config.toml
num_key_value_heads = 6
intermediate_size = 768
vocab_size = 799
hidden_act = "squared_relu"
positions = "rope"
rope_theta = 100000.0
rope_fraction = 1.0
qk_norm = true
tie_word_embeddings = false
extras = ["capped logits"]
init_std_qkv = 0.043
learning_rate = 0.0015
batch_tokens = 16384
max_seq_len = 1024
MLP neurons of a small language model. Each row is named by its layer, matrix (up: input weights) and neuron, and shows model dimensions 48-175. Each number is 50 + 10 x the weight over its row's rms, rounded and kept within 0 to 99.
A block is one neuron, or neurons of one layer that tend to fire together. After each block is what it responds to, as a language model described it from the Wikipedia text at the highest values.

L5.up346:31 49 44 38 54 51 51 37 52 49 51 69 48 55 46 56 42 42 52 55 54 49 47 44 50 39 60 45 49 64 67 50 60 42 42 47 39 45 47 57 37 49 60 51 54 52 50 37 47 56 38 36 38 54 57 62 42 36 42 43 45 36 35 42 49 44 27 52 63 49 36 43 44 32 42 53 47 38 52 59 39 37 53 62 57 43 57 56 42 67 63 65 35 48 31 43 74 45 52 42 42 41 52 57 39 50 44 42 55 45 57 52 50 37 50 33 61 48 50 54 60 45 71 55 42 60 61 47
Mid-word fragments. Middle or final pieces of words split into several tokens, such as ag-ed, F-ore-ign, Cl-ade and inv-ade; also garbled byte characters, infobox colons, and this/which after a preposition.

L2.up29:60 61 43 48 55 62 55 45 38 62 38 57 57 48 34 44 49 42 55 58 52 47 48 42 54 48 55 29 65 46 70 53 63 46 34 59 54 50 63 54 48 60 71 63 34 56 66 41 34 50 46 46 33 35 53 40 51 35 51 76 49 41 30 41 50 46 53 59 86 49 54 46 51 63 43 43 43 51 34 51 50 58 45 55 49 63 52 36 51 47 52 62 38 69 44 42 50 51 52 46 65 59 41 57 41 62 44 41 61 67 59 59 63 44 28 38 48 54 61 56 55 34 54 38 55 46 49 44
L2.up104:35 58 46 52 50 54 53 61 37 63 41 55 66 28 36 41 69 54 51 62 32 55 46 28 46 52 46 42 68 46 56 67 54 31 47 51 56 45 54 56 46 57 64 46 66 57 72 53 44 53 34 42 46 35 47 69 55 50 66 58 52 63 44 61 51 55 45 70 77 30 37 58 65 61 36 47 43 42 42 45 39 75 47 51 49 70 63 55 59 54 55 75 38 55 53 56 56 56 52 43 48 46 51 51 46 70 52 41 42 46 62 66 39 53 40 37 41 54 44 59 58 39 58 37 55 49 64 59
L2.up285:46 44 39 57 73 64 56 52 49 61 48 48 67 42 40 32 49 45 52 52 42 47 40 46 42 62 68 48 52 60 60 63 76 34 48 59 37 52 54 42 46 55 61 51 42 42 65 51 39 47 38 51 40 39 47 58 40 37 49 42 43 60 41 46 54 57 50 48 54 40 37 42 58 47 39 46 41 53 29 52 52 51 48 55 35 66 50 47 52 65 49 60 34 57 35 53 55 35 53 40 36 54 42 42 30 44 39 40 47 58 50 62 40 44 36 43 63 50 41 62 60 40 64 52 56 52 57 53
L2.up315:49 65 57 49 40 59 56 40 35 69 44 33 52 45 46 42 55 61 39 54 41 43 37 41 42 59 52 40 54 59 58 65 42 47 26 57 50 60 66 43 39 71 53 58 50 67 53 57 46 57 48 58 25 35 56 45 26 34 61 51 50 72 58 50 54 61 49 66 65 34 40 59 62 60 53 49 37 33 46 65 48 39 47 62 44 54 57 55 51 39 40 56 42 63 45 44 60 58 59 58 31 33 42 61 40 60 59 48 55 51 54 52 51 57 36 17 32 69 61 58 63 42 49 61 49 48 53 43
L2.up616:50 52 43 45 51 51 51 40 57 65 42 55 61 45 33 66 48 46 62 67 40 46 63 68 45 62 55 37 60 52 51 53 65 40 57 56 66 49 56 39 56 49 50 51 54 49 62 54 45 42 41 46 48 32 58 45 49 50 57 38 55 54 40 53 54 60 46 51 72 45 32 44 57 59 56 68 39 42 53 47 33 59 40 62 42 69 69 46 60 62 50 70 53 71 43 55 55 50 42 52 63 38 50 65 42 64 39 45 60 62 55 59 51 44 29 62 36 39 50 50 61 40 44 40 63 49 56 59
L2.up630:47 52 53 58 65 61 54 53 53 50 25 45 62 50 49 40 44 42 66 54 46 50 52 47 52 68 39 45 70 71 62 47 62 44 50 73 61 48 43 52 50 55 52 53 40 61 74 67 51 33 42 54 41 25 58 65 45 36 67 49 47 60 42 53 53 53 54 62 46 30 43 36 40 52 34 48 36 37 46 56 38 54 45 51 41 71 41 37 54 73 60 64 32 64 42 55 68 44 55 57 55 57 64 64 54 44 50 35 52 65 58 55 38 50 34 43 41 45 36 40 50 35 56 46 60 43 47 35
L2.up663:59 46 49 53 56 46 56 44 52 68 33 54 60 34 40 55 52 58 63 60 37 31 47 40 43 57 57 45 66 54 57 67 60 46 34 65 52 43 60 45 39 37 51 42 56 49 70 52 42 36 38 44 45 46 49 55 42 46 63 49 49 69 54 51 54 38 54 64 64 50 31 48 44 56 59 43 39 62 41 58 39 47 53 46 51 64 61 49 76 59 46 50 33 54 27 45 55 46 49 46 52 42 64 46 44 54 55 33 39 45 53 56 38 40 37 42 50 42 42 35 53 64 39 39 49 56 54 58
L2.up668:46 70 46 52 47 58 51 35 51 50 38 41 51 56 37 43 50 47 56 42 39 52 64 51 46 50 49 37 75 61 60 60 66 36 51 62 50 48 47 54 56 61 56 55 38 67 63 51 48 38 40 56 43 36 51 54 44 40 73 64 53 50 50 64 42 50 49 72 65 45 42 44 54 36 45 49 38 47 54 55 39 58 39 63 36 70 41 37 59 62 59 62 31 58 59 52 61 45 58 58 52 47 59 63 52 76 57 35 58 61 58 63 43 59 35 27 38 48 49 49 49 45 46 59 49 49 42 33
Unicode symbol byte pieces. Byte fragments of special characters: the ″ seconds mark in coordinates, • bullets in infoboxes, curly apostrophes and dashes; also newlines after table header rows.

L2.up6:49 61 51 53 56 59 56 41 51 60 30 47 60 42 39 39 60 45 59 71 44 57 66 59 40 55 62 51 55 54 64 58 64 48 59 53 37 38 46 52 47 58 51 45 49 42 76 71 32 43 46 48 37 39 47 52 37 37 54 46 44 66 55 62 51 44 52 58 61 22 23 48 49 59 42 64 33 46 44 63 45 46 33 54 28 54 48 39 61 68 50 69 42 63 48 46 67 53 53 45 48 48 56 58 45 55 58 48 51 60 65 36 40 47 35 43 46 49 46 51 53 42 60 44 54 54 58 50
L2.up144:53 55 42 51 55 62 65 50 42 56 64 49 44 54 45 43 62 58 35 51 50 51 55 53 36 43 57 44 62 51 51 64 67 31 45 58 54 57 59 45 55 53 42 27 50 40 48 54 48 43 26 39 44 31 51 56 37 45 54 44 47 50 53 59 64 58 48 51 59 33 48 51 56 59 48 58 41 34 46 63 40 54 52 42 50 84 53 55 56 57 60 63 46 55 45 59 53 46 59 54 46 42 51 47 48 60 49 46 32 50 52 58 51 64 51 49 48 42 50 45 48 62 46 40 42 66 56 65
L2.up233:56 59 53 53 56 53 50 48 44 54 32 41 51 41 48 45 52 50 46 80 49 46 55 36 61 41 59 36 57 70 49 56 51 35 54 53 40 63 50 54 33 54 45 46 56 67 65 50 43 50 47 47 33 49 55 37 55 43 60 51 50 58 36 38 37 59 63 50 66 42 46 48 52 49 43 59 50 55 51 44 48 56 39 63 47 72 51 42 68 59 45 53 39 49 45 54 60 46 42 49 54 58 43 44 54 39 45 35 46 69 50 52 29 59 28 41 53 57 63 66 60 48 62 48 62 56 46 54
L2.up239:65 67 48 59 58 68 58 53 51 68 41 47 51 46 33 38 52 36 46 36 50 56 59 42 42 52 60 42 60 60 69 53 52 33 44 52 50 56 46 56 40 41 56 37 47 29 73 46 47 40 51 43 45 25 60 59 53 48 56 49 62 60 45 73 42 57 55 70 54 46 38 47 50 53 45 49 50 37 41 48 33 49 49 62 52 49 57 40 49 57 69 80 42 70 40 46 70 65 56 56 48 62 44 55 45 36 36 48 45 39 49 56 47 49 40 43 59 54 56 47 49 53 53 36 46 51 52 43
L2.up318:52 52 32 54 76 59 53 39 48 75 41 52 74 43 64 51 56 45 43 59 49 44 61 67 57 52 66 33 62 39 54 70 47 41 52 57 45 57 58 34 40 56 57 43 49 37 61 49 52 29 43 26 46 43 49 52 42 43 54 46 42 52 54 55 39 43 41 76 57 48 46 34 64 64 57 62 35 41 41 41 37 52 38 45 55 55 70 53 61 61 58 49 47 62 44 54 55 48 49 53 44 61 60 62 32 57 50 56 43 64 49 48 52 47 24 60 32 37 40 54 43 47 48 47 59 47 48 71
L2.up360:49 56 48 57 58 38 53 48 52 60 52 43 54 31 60 64 60 45 33 55 34 54 62 53 46 62 52 57 81 47 68 66 54 54 40 62 43 61 44 61 42 44 54 38 52 48 64 35 49 46 53 44 41 29 41 63 31 47 52 40 68 55 70 53 48 49 51 68 50 39 40 46 50 56 53 50 41 36 38 49 45 37 50 54 58 61 44 35 66 62 66 56 34 47 42 59 78 55 59 58 44 55 61 40 32 48 43 41 46 48 66 68 43 40 45 42 46 52 57 52 46 46 53 55 45 47 55 42
L2.up567:61 66 61 51 50 72 58 40 44 62 48 44 59 40 29 38 45 49 50 56 47 42 33 42 48 54 48 43 57 46 63 58 68 38 36 67 48 52 62 47 51 52 57 43 36 65 83 37 31 52 39 46 30 45 58 57 37 47 54 52 50 63 54 45 46 57 58 37 90 28 42 61 53 51 52 46 39 50 26 57 44 45 60 47 52 59 60 41 48 49 56 65 56 54 51 58 51 48 47 43 45 44 45 46 38 55 42 45 59 57 69 51 35 52 37 18 55 40 40 50 53 38 59 45 64 51 45 56
L2.up711:58 58 49 51 54 65 57 56 53 51 33 39 55 42 38 50 50 41 57 71 48 39 41 50 51 57 64 22 80 45 56 67 51 40 40 60 35 47 47 64 34 48 48 48 41 56 79 57 35 47 51 39 31 52 57 44 45 34 46 55 41 47 34 44 31 53 64 58 73 31 33 51 45 54 46 46 40 49 56 63 38 55 46 47 40 61 42 38 50 59 49 64 42 52 39 56 45 40 43 43 58 51 44 36 30 51 40 57 54 55 49 55 31 55 38 24 63 51 46 53 56 49 59 53 63 65 41 63
Coordinate minutes and word middles. Mainly the byte token after minute digits in coordinates, as in 0°44 before the seconds; also mid-word pieces like und(er), erv, h-old-ing.

L3.up17:63 57 40 59 59 54 58 22 72 56 59 42 51 55 46 56 43 53 44 51 40 40 54 48 38 65 54 37 38 40 47 39 43 51 46 54 29 64 59 47 51 67 38 57 53 52 52 71 36 42 53 44 50 40 52 53 28 49 31 59 59 43 68 57 55 55 48 48 63 43 50 38 55 51 42 49 47 49 35 43 51 52 45 44 47 72 46 44 69 47 62 48 46 47 28 45 73 44 65 34 41 37 43 67 40 38 48 50 48 54 48 81 45 44 39 54 53 38 50 53 63 47 42 56 55 43 40 69
L3.up194:53 59 20 43 59 55 54 54 55 65 54 41 49 47 66 56 64 58 47 71 30 53 55 55 47 59 73 49 71 47 57 68 60 46 52 60 38 48 79 50 44 56 58 52 54 39 70 43 51 49 52 50 30 24 59 46 46 55 47 46 85 41 49 57 60 57 53 62 49 43 42 37 56 36 49 60 52 34 44 48 49 60 51 71 50 57 51 43 64 45 54 53 50 52 41 51 64 50 63 51 62 56 52 55 61 52 53 55 50 49 54 65 49 50 41 49 55 37 48 43 55 47 48 55 61 47 56 68
L3.up270:59 48 40 52 61 54 68 45 42 60 47 55 40 43 49 44 61 38 44 58 37 30 52 50 40 49 53 34 56 38 56 51 56 52 54 65 65 63 44 44 41 54 54 61 60 58 65 73 48 43 49 42 56 50 51 56 34 44 53 51 61 42 43 69 36 43 50 66 47 51 51 55 51 61 50 49 42 37 44 40 56 49 52 54 55 60 78 44 62 65 51 47 53 62 41 29 62 33 51 48 47 37 36 71 62 57 56 59 44 51 55 60 55 29 39 51 46 42 63 46 44 45 53 65 62 40 41 57
L3.up392:60 54 44 46 59 46 67 42 56 61 57 67 55 45 60 39 66 53 42 55 37 46 56 70 44 57 64 54 44 47 61 54 54 52 45 70 40 65 50 32 54 51 36 48 61 41 63 52 37 57 50 64 37 34 52 48 50 39 32 54 53 60 57 58 53 62 55 60 47 38 49 45 62 37 55 47 40 41 48 50 47 49 44 63 55 53 50 41 50 34 50 58 44 43 40 57 67 30 41 38 40 39 37 49 32 67 64 53 56 68 61 54 50 52 37 45 62 54 41 43 34 47 59 26 52 41 49 57
L3.up470:57 63 57 44 58 52 75 43 54 43 49 57 44 44 51 38 50 49 51 54 45 58 42 65 38 45 70 43 83 36 47 61 57 47 49 57 50 52 50 35 50 59 60 56 21 46 82 56 14 61 42 47 49 47 42 48 35 48 48 73 67 56 31 46 40 56 48 54 52 53 52 47 56 42 52 40 48 60 47 35 40 56 52 46 56 51 49 43 42 44 63 60 52 39 35 53 65 54 64 58 50 55 43 44 53 60 50 52 57 55 56 71 51 46 40 22 43 35 50 64 54 57 48 52 51 58 55 59
L3.up488:58 56 40 50 55 73 59 48 47 70 51 44 35 52 45 48 42 41 45 60 45 39 69 39 57 51 69 36 63 61 44 70 51 46 53 62 54 59 41 57 40 51 47 39 50 57 74 57 52 41 36 45 36 42 55 55 47 28 51 49 61 55 60 70 55 63 44 53 71 42 28 61 52 51 49 48 36 41 39 39 41 53 52 51 57 62 50 42 64 42 68 58 43 50 42 60 55 44 53 43 44 42 49 56 45 34 62 50 59 47 56 62 44 39 30 47 55 50 36 56 49 53 36 42 52 55 44 52
L3.up611:53 66 42 54 68 62 60 51 47 52 24 68 64 51 53 46 56 42 37 53 32 51 42 61 50 48 65 45 56 45 55 57 60 45 45 65 45 43 44 49 35 50 51 50 39 43 58 60 50 60 51 52 41 40 54 53 51 31 46 65 54 66 46 52 44 71 63 61 54 44 39 35 51 42 56 51 43 51 33 48 30 41 44 66 49 52 69 52 64 54 66 59 36 61 55 37 59 57 77 26 55 57 67 51 47 64 55 50 46 49 42 58 36 55 47 42 61 31 37 55 62 47 38 39 54 54 41 48
L3.up725:37 59 39 55 59 74 50 31 52 63 52 38 70 45 52 57 57 61 61 54 43 56 62 69 48 60 61 18 60 53 54 51 59 48 52 67 61 50 38 42 35 67 47 58 51 31 60 52 37 28 31 41 41 38 53 53 60 44 45 53 49 60 35 72 43 52 37 64 55 41 43 49 46 42 55 54 41 37 51 42 35 61 49 55 43 68 59 53 61 51 57 45 52 59 35 49 62 57 57 50 62 59 49 65 42 51 54 43 47 51 50 59 54 34 31 43 38 55 49 60 41 48 55 41 58 41 59 76
Byte pieces and word endings. Split byte tokens of special characters, such as the minute prime in coordinates, curly apostrophes and accented letters, plus mid-word endings like ation, ound, ary.

L5.up76:54 55 50 52 49 51 54 31 50 58 48 52 57 59 53 54 50 54 47 55 48 65 41 65 47 50 47 38 55 58 50 48 60 47 56 65 55 60 42 48 39 57 55 49 40 47 72 41 40 34 51 57 31 47 67 48 50 41 52 63 66 56 34 83 54 59 62 56 60 46 39 38 63 45 46 43 45 38 37 53 60 47 39 56 49 67 50 54 49 49 57 61 24 58 60 42 54 36 52 37 68 48 52 53 34 63 49 36 62 52 44 52 60 50 35 47 65 52 45 34 54 44 53 40 51 50 41 58
Coordinate seconds mark. Mainly the partial byte token for the seconds symbol ″ after seconds digits in map coordinates (46″N, 02″N, 01″W); also word-piece "ry" (carrying, Country).

L5.up198:62 64 45 43 59 52 46 33 51 60 58 55 51 44 56 65 65 45 36 64 52 38 56 45 54 48 65 33 64 35 52 66 75 58 42 49 46 64 55 45 42 55 37 60 60 70 51 51 46 42 47 39 50 50 57 41 41 31 32 49 68 47 45 55 63 52 54 51 64 36 51 36 41 49 44 47 46 54 48 41 30 62 52 58 60 48 48 59 48 39 68 64 53 57 44 41 52 41 61 51 61 52 61 45 63 56 38 60 57 62 53 48 61 53 37 44 64 37 41 59 57 51 32 56 52 48 52 72
Segment-start tokens. First token of a new segment: split Unicode punctuation bytes (curly apostrophes, dashes, primes), list or table-cell openers after - or |, and sentence-initial He.

L3.up108:53 60 55 47 46 63 66 25 66 59 46 43 51 51 57 62 48 34 55 57 24 55 49 63 40 60 66 37 69 40 58 72 62 41 56 54 59 51 52 41 43 67 55 54 46 45 58 49 20 33 38 46 37 51 61 59 51 35 44 45 51 50 39 50 54 57 52 57 67 38 50 45 48 43 42 59 44 42 37 46 41 43 39 47 61 73 42 51 51 40 60 58 33 73 45 46 52 41 48 42 55 58 52 59 44 59 45 35 58 63 65 48 63 38 28 45 42 43 48 57 49 39 37 36 60 55 51 49
L3.up138:43 69 55 59 49 56 50 37 57 51 52 51 66 51 36 50 61 44 46 57 55 50 54 44 36 62 58 36 55 51 72 71 68 30 46 63 59 56 56 45 51 55 66 43 56 51 68 57 46 44 32 37 39 45 64 43 47 48 43 49 53 67 59 73 48 56 49 66 57 42 39 44 44 49 44 66 41 31 38 64 41 44 50 61 38 64 74 40 54 63 64 51 21 57 36 59 54 49 52 48 48 45 55 49 62 44 46 41 45 54 55 50 43 39 20 28 39 43 51 65 49 44 44 54 60 53 51 51
L3.up335:53 60 46 37 60 76 59 35 53 53 42 39 58 46 46 48 54 30 53 42 50 46 53 46 39 64 59 37 57 53 55 58 53 25 49 79 55 56 40 42 38 54 71 30 39 61 63 51 46 45 53 48 32 25 67 64 38 48 65 50 45 45 45 58 44 64 52 58 44 41 50 53 51 41 52 49 47 40 32 47 35 55 48 63 55 57 61 40 62 33 60 42 31 61 40 51 60 25 46 53 57 58 48 55 42 57 53 47 49 53 43 67 53 51 34 43 51 42 50 55 39 39 54 47 60 45 34 41
L3.up390:53 54 49 47 66 58 61 32 37 56 55 36 70 50 45 46 44 28 56 59 58 44 47 50 44 64 49 36 51 48 79 67 58 42 36 60 64 60 59 49 43 41 55 34 35 49 55 64 54 45 60 50 38 47 54 42 39 49 62 60 33 55 33 61 48 51 63 55 57 39 61 31 52 63 60 59 42 38 45 48 28 32 48 48 60 50 61 35 50 57 57 49 35 66 70 57 60 51 46 48 45 40 45 59 46 66 53 53 44 59 48 62 53 44 33 40 34 33 32 57 46 41 41 52 55 41 44 44
L3.up583:53 61 61 61 47 52 53 40 58 54 38 56 64 51 51 51 49 50 37 57 28 57 45 47 41 77 41 37 53 54 65 69 76 43 54 57 58 58 46 44 37 52 51 42 46 37 58 57 36 44 26 47 48 37 65 42 45 32 46 47 38 48 57 61 54 43 50 58 49 50 55 49 59 50 41 49 49 48 24 56 40 38 42 51 52 72 44 55 66 58 54 59 34 56 60 45 63 45 48 53 58 45 41 76 33 54 42 38 48 40 43 40 54 47 31 57 47 65 54 51 61 34 49 44 53 36 57 53
L3.up625:56 65 46 49 60 64 53 31 40 50 47 44 72 56 27 36 50 43 58 46 45 51 45 46 29 55 36 40 69 43 68 66 59 31 36 81 57 58 50 51 46 46 66 43 49 63 62 59 50 45 49 55 25 33 55 49 41 44 54 51 43 58 51 72 43 68 58 59 48 43 55 46 64 44 56 60 51 40 46 51 34 50 44 56 39 68 68 48 59 43 64 51 35 54 37 57 54 40 57 61 58 51 57 49 55 49 38 40 56 55 61 59 44 48 36 39 43 59 46 65 45 38 52 50 70 50 44 45
L3.up727:59 61 47 60 54 56 55 35 54 50 43 44 57 42 45 58 58 53 59 41 40 48 45 47 42 57 59 38 53 55 62 61 86 41 43 66 63 63 46 36 40 54 56 52 33 38 69 45 41 39 46 43 27 36 58 46 49 39 49 55 46 56 48 73 52 66 65 59 59 61 50 42 59 45 57 41 53 37 33 55 50 45 50 49 56 58 59 48 57 37 71 48 32 50 37 46 66 43 51 43 53 43 51 45 44 52 35 53 62 50 65 55 52 48 31 32 39 52 50 49 53 47 48 57 54 47 40 38
L3.up737:46 64 53 52 51 65 53 41 56 64 59 43 52 34 45 46 67 38 49 65 37 44 40 65 39 60 61 43 61 52 67 71 53 43 56 58 54 61 46 41 50 62 69 38 50 43 56 57 48 44 53 33 57 33 42 51 50 40 56 38 57 58 52 67 36 53 59 57 52 46 33 34 54 52 40 67 51 37 37 74 44 36 47 70 40 60 57 48 67 60 57 58 32 56 38 50 74 46 63 51 45 40 55 53 43 54 61 38 52 46 45 40 49 38 24 40 43 45 39 49 56 46 58 33 64 44 54 53
Split characters, word pieces. Byte pieces of multi-byte symbols, such as the seconds mark in coordinates, curly quotes and bullets, plus mid-word fragments like ign, ter, au.

L3.up61:60 59 41 50 64 61 65 26 60 57 58 63 63 55 46 62 63 66 39 57 43 51 43 66 37 51 66 54 42 60 55 45 61 51 51 56 49 38 54 52 51 48 51 51 49 56 58 40 49 43 52 42 39 49 67 50 51 56 49 53 63 58 38 52 42 46 45 54 63 37 47 29 48 42 52 45 37 34 32 72 39 58 49 57 51 57 33 60 58 45 59 57 47 68 55 37 65 51 35 44 54 52 50 56 44 64 38 53 66 38 34 40 58 42 52 54 48 46 57 45 62 39 55 56 43 58 40 53
L3.up76:55 52 39 50 59 56 65 32 50 72 51 57 69 41 48 42 61 59 37 62 57 52 57 61 35 51 63 46 40 58 46 48 67 56 58 48 36 41 70 56 58 47 45 35 60 60 44 56 37 39 50 36 53 59 60 52 49 49 59 38 65 59 43 57 37 37 45 49 67 47 40 32 43 42 47 55 34 45 33 65 39 45 46 67 42 49 41 53 55 40 51 70 50 72 55 38 54 51 50 52 44 33 46 54 41 68 37 49 57 40 40 45 51 48 53 52 53 51 53 36 59 36 52 57 60 55 53 48
L3.up204:55 54 40 47 64 63 53 29 51 64 49 60 61 48 49 50 54 62 39 59 50 53 45 50 44 50 73 51 37 57 49 53 66 47 53 50 46 44 61 58 50 39 36 33 62 55 53 50 45 28 52 46 41 50 68 50 62 48 49 43 62 62 44 46 37 39 41 50 61 48 35 42 46 41 54 57 26 43 31 63 27 60 46 74 38 38 42 62 57 44 64 73 53 61 56 46 59 60 42 60 48 40 50 44 39 59 42 54 60 40 50 52 50 47 52 54 52 48 43 37 59 31 51 49 52 62 55 59
L3.up213:67 47 38 45 62 64 61 30 48 72 51 59 77 47 48 49 56 63 48 70 59 50 45 56 39 49 63 46 42 67 45 49 64 47 51 47 42 38 57 56 49 46 49 37 55 57 49 44 38 37 50 38 46 53 63 52 61 53 52 43 63 62 40 40 46 39 45 47 70 44 34 38 42 44 54 58 29 43 36 55 41 60 45 71 50 48 50 50 66 40 58 70 45 69 55 43 53 52 47 60 41 39 49 45 44 60 33 56 63 41 47 44 53 50 61 42 47 42 53 39 60 25 50 50 50 58 50 48
L3.up254:62 49 41 46 61 54 62 29 43 67 47 58 66 51 57 39 56 57 48 68 59 58 49 49 39 45 61 46 43 55 42 50 60 50 56 48 39 42 66 49 53 50 42 43 62 58 49 50 40 44 55 36 42 58 63 51 50 47 56 39 62 65 37 46 42 41 48 45 62 42 31 39 36 41 51 49 31 41 36 71 37 53 59 72 46 50 41 50 63 37 64 64 58 66 55 40 53 50 45 48 35 42 46 47 39 62 39 59 60 48 41 45 57 50 54 51 49 42 60 34 63 26 47 56 56 55 49 45
L3.up486:61 47 38 45 63 62 60 35 43 68 48 59 69 57 56 38 55 65 44 62 57 54 50 60 41 47 61 47 43 63 45 51 59 48 53 46 40 46 64 56 54 40 46 38 60 61 45 57 38 42 58 41 41 53 58 45 53 46 52 45 67 60 33 56 39 45 45 44 63 41 33 40 40 44 57 59 38 36 30 68 39 49 51 73 50 46 46 53 54 42 54 68 46 58 60 32 49 55 44 52 43 38 47 43 33 57 32 47 56 43 36 45 47 48 54 43 53 37 56 27 66 36 45 56 57 53 54 51
L3.up599:54 56 38 42 61 61 59 35 46 66 54 63 62 46 44 42 50 64 41 75 52 48 43 67 43 44 70 46 42 62 48 46 65 52 55 46 37 44 63 56 58 41 46 43 55 64 47 49 26 44 52 37 43 51 59 49 61 51 55 45 66 65 39 44 47 42 46 48 68 44 40 36 40 46 46 42 27 46 33 64 37 57 49 74 39 49 42 56 58 47 61 69 55 68 54 32 49 58 50 48 44 47 46 47 42 62 32 56 60 41 48 46 55 51 52 48 53 37 58 31 61 39 50 60 59 57 57 52
L3.up656:45 54 40 53 68 61 58 36 53 67 50 57 70 57 45 37 58 50 39 65 51 54 45 58 37 55 60 49 51 56 53 46 57 45 59 51 46 40 55 60 52 46 48 48 46 53 55 49 39 39 44 31 43 53 52 38 50 49 61 42 58 66 40 48 44 37 47 52 58 39 40 36 42 29 60 60 31 39 35 73 36 64 52 62 42 55 39 59 63 44 54 59 39 64 55 30 50 52 49 66 34 37 60 49 44 64 38 50 54 38 38 45 50 55 50 48 58 48 55 33 66 38 52 54 51 61 58 49
Non-ASCII punctuation slots. Byte-piece tokens and spaces where curly quotes, apostrophes, dashes or bullets appear or were dropped, e.g. "Cardot s", "the „Deutsc", "- • Density".

L2.up148:54 62 32 34 60 67 54 40 43 54 42 56 55 44 51 53 68 46 42 50 53 63 42 57 37 67 47 36 56 58 65 41 46 39 73 50 47 54 51 57 43 57 43 40 63 61 41 56 43 46 57 54 47 46 60 41 44 47 61 36 60 53 41 64 49 44 47 44 66 44 50 56 32 41 59 44 38 41 41 60 30 63 61 51 42 48 53 32 67 47 58 51 38 65 52 45 54 47 47 52 63 35 39 53 56 61 61 44 63 38 43 51 53 46 41 45 56 41 65 44 70 32 54 55 56 55 45 42
L2.up192:39 49 33 52 68 57 63 59 71 62 47 49 64 30 49 50 56 57 49 63 46 64 35 56 40 55 68 42 49 30 55 69 58 53 37 47 50 44 67 52 42 52 55 49 53 48 56 37 38 38 35 37 24 56 65 57 64 42 61 35 58 65 50 65 52 41 54 56 63 30 32 53 55 62 49 67 29 42 39 63 37 48 48 63 56 55 58 37 66 48 69 61 46 57 44 48 53 55 50 65 38 32 70 52 52 56 49 59 38 54 64 49 42 40 52 39 52 43 54 44 48 45 44 45 53 63 52 54
L2.up325:54 64 60 46 67 62 64 44 42 58 40 57 58 37 41 64 55 45 52 54 56 56 53 47 35 54 70 47 58 51 71 48 62 57 46 49 39 45 59 60 57 62 51 50 53 43 66 55 45 52 39 50 35 54 61 52 48 38 59 44 63 70 34 53 38 51 56 50 66 43 50 53 44 46 49 40 34 34 56 59 36 50 47 55 38 42 41 38 42 57 65 63 41 41 53 56 62 59 37 54 55 48 48 56 48 73 31 40 58 39 39 60 38 39 44 24 43 43 62 52 80 35 54 74 48 58 43 54
L2.up565:59 52 31 53 64 49 64 39 61 59 49 58 56 39 40 58 53 63 39 57 50 46 69 54 44 61 53 57 45 43 46 56 58 43 53 46 52 43 60 41 58 46 40 36 55 56 44 43 40 33 34 27 41 61 64 51 64 59 62 45 62 49 48 55 58 38 54 49 59 44 39 41 45 45 57 57 27 63 42 45 27 50 56 44 61 53 63 52 73 44 52 57 46 59 38 51 64 47 42 69 57 47 43 45 37 57 56 48 56 52 57 46 40 43 49 31 51 45 40 54 37 41 29 54 35 64 56 59
L2.up614:51 44 38 48 59 66 51 42 52 68 40 49 47 46 45 52 43 66 48 56 39 44 59 75 31 62 64 42 53 48 61 55 82 49 46 57 47 54 62 48 36 42 59 42 51 57 53 42 41 43 29 43 40 48 58 64 44 28 56 43 50 64 55 69 60 49 56 60 64 31 43 49 57 36 52 60 46 38 43 39 29 60 47 69 46 60 66 54 56 51 62 61 42 51 45 47 72 50 61 50 44 41 60 63 37 56 55 44 43 44 55 51 42 42 46 56 47 42 46 64 54 44 34 49 44 47 51 60
L2.up636:61 57 37 35 69 53 70 33 46 70 46 51 60 56 43 59 64 48 48 63 61 60 56 60 39 62 54 51 52 32 45 56 67 58 40 46 37 52 66 39 46 48 41 48 58 62 56 41 47 49 45 42 43 58 62 55 48 38 51 34 62 54 38 54 50 35 41 48 73 41 45 44 45 43 57 48 37 53 35 51 26 55 44 70 53 50 74 38 64 36 70 65 53 62 37 50 58 44 55 53 55 49 46 44 50 63 43 62 63 57 54 49 44 49 51 37 62 41 46 46 50 35 28 58 35 62 53 67
L2.up690:59 49 55 45 65 69 61 32 47 68 37 51 62 54 54 61 62 50 41 53 50 47 34 58 29 52 54 44 56 66 69 45 57 37 61 56 43 59 56 53 40 57 50 55 51 51 68 47 32 50 49 61 31 50 65 54 49 53 50 55 64 56 43 59 48 48 55 54 83 39 53 43 44 50 52 40 46 43 43 58 40 53 47 52 41 52 50 28 56 46 59 53 42 65 54 49 57 48 39 41 64 44 44 52 49 56 48 44 57 49 53 36 67 44 38 42 41 37 68 53 67 38 61 47 49 49 40 44
L2.up705:57 39 47 48 57 59 58 34 52 69 38 62 54 51 47 68 64 56 34 55 51 60 50 53 36 52 68 45 47 46 45 46 46 59 60 41 47 44 60 55 53 48 37 44 64 55 45 42 48 45 33 38 49 43 55 49 68 62 48 31 70 61 44 61 61 47 51 40 85 41 41 55 35 31 68 37 35 46 45 55 39 59 48 65 50 47 61 48 50 35 49 69 48 63 42 56 56 59 39 55 54 50 46 52 52 49 43 63 59 55 54 48 50 32 45 37 51 29 42 42 57 41 38 54 49 52 58 51
Split word-piece fragments. Mid-word pieces like -all, -l, -to finishing awkwardly split words (sm-all, contro-l, in-to), plus invisible byte tokens before foreign or quoted names.